From a checkpoint of a small transformer trained on Wikipedia: 9 layers.
MLP neurons of a small language model. Each row is named by its layer, matrix (gate and up: input weights) and neuron, and shows model dimensions 0-191. Each number is 128 + 32 x the weight over its row's rms, rounded and kept within 0 to 255. Numbers have three digits each. A neuron's up and down rows have the sign that makes its largest values positive.
Before each neuron's rows is what it responds to, as a language model described it from the Wikipedia text at the highest values.

Slot before a verb
L6.gate116:130127076153122141138136143126092075095079177070157154097190160101100197136149111192118141165062130092156176102138091136097169132070185188100109109151122103162140157128145122154117104166093145104159132133097114153188090116142152147159131189137071129142143123131137168107185139098091122130098196150129134110195129158165127146160097161113061115131130107064191140127140099112158121083126114136107168091122148109157089169177088184130113078145142154193114173144140115122095149122190120108123199168118104096065161132099116123164139185141097140106100128064124138088107092097178151133
L6.up116:047181126143127163121085135129109113140118208160078148116105146096109173114116147107141098147115094196073114103089100133109093117134130116115150124077166165120174070164118086125149092178133131109132139207135122096072135114179135084129139154157125056143135136088092101138113112076165161153125157164115093129144112090101120218114123128127130140095104115124144080123139079126063168124123106088146137114133133124145110109186154041100077197105186129118165158148167108197169126102104165103174137091118177110110059107158086145139153203116114101135143176168115102112113116119170105110

Word-piece fragments
L2.gate217:150196103147116052105105114115117096099119142102181103089092089123123116135186077146124104114151131096147137147161124178140139157132116096136166092088107111117154139110145083175097102124169101140106141143083122130167079155173139153119093121093091083098137082104149156114121097197113096140125085063141151111124166084158142106115103160126152177177093123114087131078138128168182118129113140116166113105144160126171154154180136144082043111108119104137147088105162119121204083164097155109141144163109160165139091121138081127186098168146157092127158118100058153190038134065153080060
L2.up217:166107110160071151127064097172159145108143165101157141146086169080111096124136147107152141114067105109107061167065143140096056141090102153127105103065140148114112098106093159108123095136188102163130162125158127143202135115153103128097172120150061135085102104151180159150141160093116111179073106121110124175186068140121173147117134132118136169134121100149119090096131067122163118116131131139099076204138131078124107089108103180147116172139138097128146173114148117149186116104141125091114095141104119067099173088086092135166107167171158217172154126103061141130098110134137088160

Relational head nouns
L2.gate367:147110081116092140142111120143116118143178104100146132154066138111144200115149131099146105146121181131139147140188145060176161209128119143206091138121087142166136148137170132110149070115197163128088070069102199094158100125157129158170138159129075140115093149095122125114129150189098132112115182153143229095114146162155135173100139173184137119138124158102121168143077121086122151160105182103132139056140121142162085119131105166135109107161060140097176135131177124129111140128103145129142132115098102088148122164106138150155120120098110117115051059071138098128092145159172093169
L2.up367:094131154098083150119126134137094105068160130097169161144121068104103105096139190124097077130119128140104173136136133181127143132060187147147104156159065137101155160136106094192108129101105161088086161149144118071124106124163178103126134041157129109129132079124090066063088183132103164112120072160135115203130154155093190118103154136102109146132128148112133201146134123110122172190152138139143173135154103132131160129176074109120088121112123146052121167164121150137100088132135103193119106138141138093143138092080071136158094137165157094146167119154197126134194152129167103080

Split name fragments
L2.gate244:165195089096149150121166114084115095069121118128124114134137138083142155121085127091094156115118194073090199152197134121151141168088075203078087128130177111128121157077144169132090076119139128100116133091129076101149147119110124132089119169140137122124135152119084116162125066050114130140065155171126134191092115109124129109144075122172136136108146172127156133120124131132108115140138131141134162101110177133097137153088137150166127214158101125127096133174171167136087113152049130096156170094137169157114141130136106133119084102135192118184122128128028121167131069203116158126
L2.up244:193093128128147143094171111158131170080136139194144164103156116175127067134122131118134075122074104044182077124124115111034123103100129143093135205107090101160121149172174127083100149156130112156131163160093127128112143096168117179103175111136102166111209135132139157152175126140121118117143090137124111136159125124129131089106151119136176118132109125108148118163164150122108129188106105148114142130165087149075114088041091144120148170147165093123118145122128131166096121051141173137129109111099176018147092153099170140158119135115118122148097167195123150104174158082171137183

Pre-verb subject/connective words
L4.gate318:108134128097053143153081141122072096133146145130162141066130120111141236119151117135146153101129125159081187149156058152052158135124132100151077157146134130152196189114125128080191101154120099129160133103104141139095162105118141098149109194125046131150129157144111128137139137087102159114064116183108146123170112141057126151093105124126129109116034118084127199130103139110136107198181105126158161130121122162162119101164098169138082168139131156141111130164188162116121132115156160114121132160121080066112088121059162132172163159136141167112155094113139106089142094138116102119
L4.up318:091096112112128137148186086140096070121119166131081143111142110133143150140133089154151081144061139139156082084173157178061076144158146068136130143088047187076115154084134052125123080170126126073168152130139094097122130106151191162093129099139149084130146071190148125135153162159135119099114086123122158199094135101162142119114196133212093179177181121094141135138117066147149178134144137141131065116160076081127155094136173158128157108144108147114181127116103199123175164120166141095130146106114137133139133117122108161142145122113147123141125149115164048149130120109146108141

Word-start fragments and "and"
L4.gate16:116137097164120115079099100102063123109111113138136166105123169153076129100158101127116070104143168116149139127099138089076140118132084079109183148153097156125161144118052067135109127042132127087161183125134159141139128175137153100068119112146185066131091139097081081198153116156122107049139092104184179174142065089062112101166115140161152134158113128126104109139098100119118139108147066126147076130167091161150084071163165148123111161173172129174183104141129123125109141159136198091070103155089095102120151122116092128140140141175135130121128101099170080115113109100171092124
L4.up16:117120131145135113087097139156153113150099099122160152091166198103099035160128127173118066094129043099138176136104178163112096073130164146109142213150095171159163149129107101137115127171154130114210147149126158132109130109132110136106177093138165112154158128167132172130115117165158141120152114137124127190117151170151119125162179121148156104160127106061056098139095099160084160103083129108123117148064100126180109111122134069161152134137157183146109150115135106078083068133136121056075115164089102155125088130146155094157130201087148077154170099109137114147124145063122102110

Mid-word subword fragments
L6.gate240:145137124065097083154144098166074064064127123102173119122083131166086177126145124149122154095141145119150098106141135146156098062157141118170142140203111150125133139062141163123119102104193129131161083104162066131149132185107092091075198103179174137147119152151087163168126144098104135103104084232143160115135094138133126157086145113179083116143137128127099126113136093120148142160070142157133092135077155173130150144168130146080125116104133134170118109093180141182124155162093160132106207176101169120141152068091144092128120157156212112133091109129091140087139111103099097147
L6.up240:135109121127051180099101166156175093090158098143127107196108169117085135099121144129057127159199221092130104120116146125164129160149096111082111153148161127120140139122096164189089083114191172094103155157160170118131125178143106100101117087115172090134197122142161118113137148134070094059155084148161109150112144120143151109116140174097150170141125095095129147086108152130121175073151118098122109178149101098129051056149075103092106096100153129121135134067095098144126118104068094141137098134145146121152174089141089149129110128076149159151191077144082131106106138139133158181

Verb-initial word fragments
L6.gate46:112091091183120178109085091154080103114145134149106059136156166167130102135157119140091133134084145083144147090134150083129148154117159097147149109089125124042115115105155158163158168144125144141181116142120101107179093172169131174103148114109142099145120173137075108186107134096169170147091068182137144128209107156142136053109104082087120119182129084121120177164171084123117126101170139093160100121135154097128113110196140122080109145178151133121164081166157172124110126107119171125111114155046136146154135131116103154154128156170075152111168108151052139139152097070185071173
L6.up46:116110116110092153042134141124157126143112128098146107082160114126179096140145139167065133179110131115131130149129123127107091082152119159126097130141148134109087173093087078077170182131177159143164138136129158138163125066123116175057158106162159175102164118151105077106108081145148097107154166210162135083192061139100037085168191132136110120106126138036172125106091099147117114110117047186143116124131145109106049187138107102107119162152124141114136099108192108123121098121126098177164139126117127100133079130108096099163088141152126157139151123123170150183134130109119086154

Subject pronoun before verb
L2.gate343:102173130176062116147160039190137120103177100222119154124112117185109149140177093088155092104125134102108139121137132104086125160134158102094137141116109104161140164085166117147105117039160138153160083147096098166119140179153142139117159168110140159100167143121142099079141121164057167123132118153122142119095106100087113134108153175124128117148073138087133146180132081168165172108151112104161099055133047145132094147151163145168141093072107136100120084089110190167176127107089127111081140095097193085128140119106180127178132089104108114126097107109131071078126124126142080143
L2.up343:177119137118130161152123125101085064143145130112117164147141133104078162086112111109204143036134123125123093108127148161101073088138088127098121176135151182130164145104109110138139107135167099143117151188125070116134145049076131119060153122119179133115146210172079162074115080140104151160112093135133103160119084141106165184165147126104133100135169123100188082107150100160116167153113152117109039159095147100120114076138113097163101157171173070108125178115122124163113152074142125099137126148150129062142107074142121146127112084121102073190159137126154141090113096193081131136

Continuation after proper names
L6.gate215:196080162090111118120139125107182131118104104127132127146110173091053174128164164147129094072122118103148135129084167152118070116134099162150134118154143099164110179126116153011114165054153143097112115166176125126113079107126147134157162111149159155206129128118122130123146113111157146146113105127112129171113177072109124153151105132078125151154116106111143107100081148151159143147161106160071089171106159161074138144086111170104121158117150148100139159132147121099091146087130115165081208088121143105141069060150113118180156172118114135157121155241112131083165139064105096159
L6.up215:182188164147082172166187078135142109154122116129134073124114132080131114146114128112111168161033154155122093160131154139099088127104105155170105097172146137105106180060148196095147185078140099104119112150143170168117178097139192150132101113154133162058132124176140090121137100117129115136114145092179143174064149141132158141154126106125119162095114061070160154126131127156148054150111142122083119102128109119092193151141127053154156150118161156170085155106186136116079096122125134144124137096189175074096129170092115184155114186139145121155118155127134110127120082116138111186

Year final digit
L2.gate156:088170121143146132156116118118153096097175097142137132188044128119131157095169129100118125146093142142101143186092124138136100190127117077151130179118168157191126152110138107128129117099126117058127075099102086073105159153120054199172124136117124101097109181170131105129098124128092185122101091170151130118128143108146146148110110170151105164146079062157110121108173151169169123167098160141147147155166164112148073187158133160113108127081185125129098066181155135097168049174098145117143178130071128111124130119143111148167153150099159089152165125144055160093083115156203143115
L2.up156:168088136122180146116141121085133137121083191109145122129199111104132174109165104133133161172074113133127123088062103075110191137124160152151121081093179162196035052152107170133139136179102151150131109121118143098091129146152123173088137168136180171160159145159121163152143098164157130127183137134136159126120135144105143136174151196103065159151102141141115108084152090135169204156141107144177077101179157051127145120079113106130120136146161150115127164152198074105092104162146075140147089119154097156129147134104086102096122125098101087134119152094133151119157070162170116147

Role and occupation nouns
L6.gate329:186108158140078088212119146118137161115131017119106101071099136147142083141159140105136114144143193064116120164104095148155164143088154158148173194102123132113094129120147094100106121131158137094110101143170123055172152197125136108102107110107136094120136164125137108112132172125072163134111060086111118132132146122135112151066187109165105122156087157044174178134159135112177141128155107159175156083114147185186108115121136139097152124164122108103171131180159166118077073102094122149105118124111162131179158095121104131172137139132123138171135110176144115133124233133152111136
L6.up329:091151214136132078180096160137130134131101146143158124083121178101107102177110173129127170141122183138124123145086147099131155167131159116163125228115181065166130111126160179116101111103136101037086137127181181124149122153099152117126144164119121116135137171094174119099147172129077173146121125111106090153138121122125163086099135105188085093121098136112173076185125140146108111138114093113131130102112174071167133105102092123170143108100143078116121198184111093122132138101114177116133063094158182143101152104128121139151145148049114120136077114241163117114115152142159143148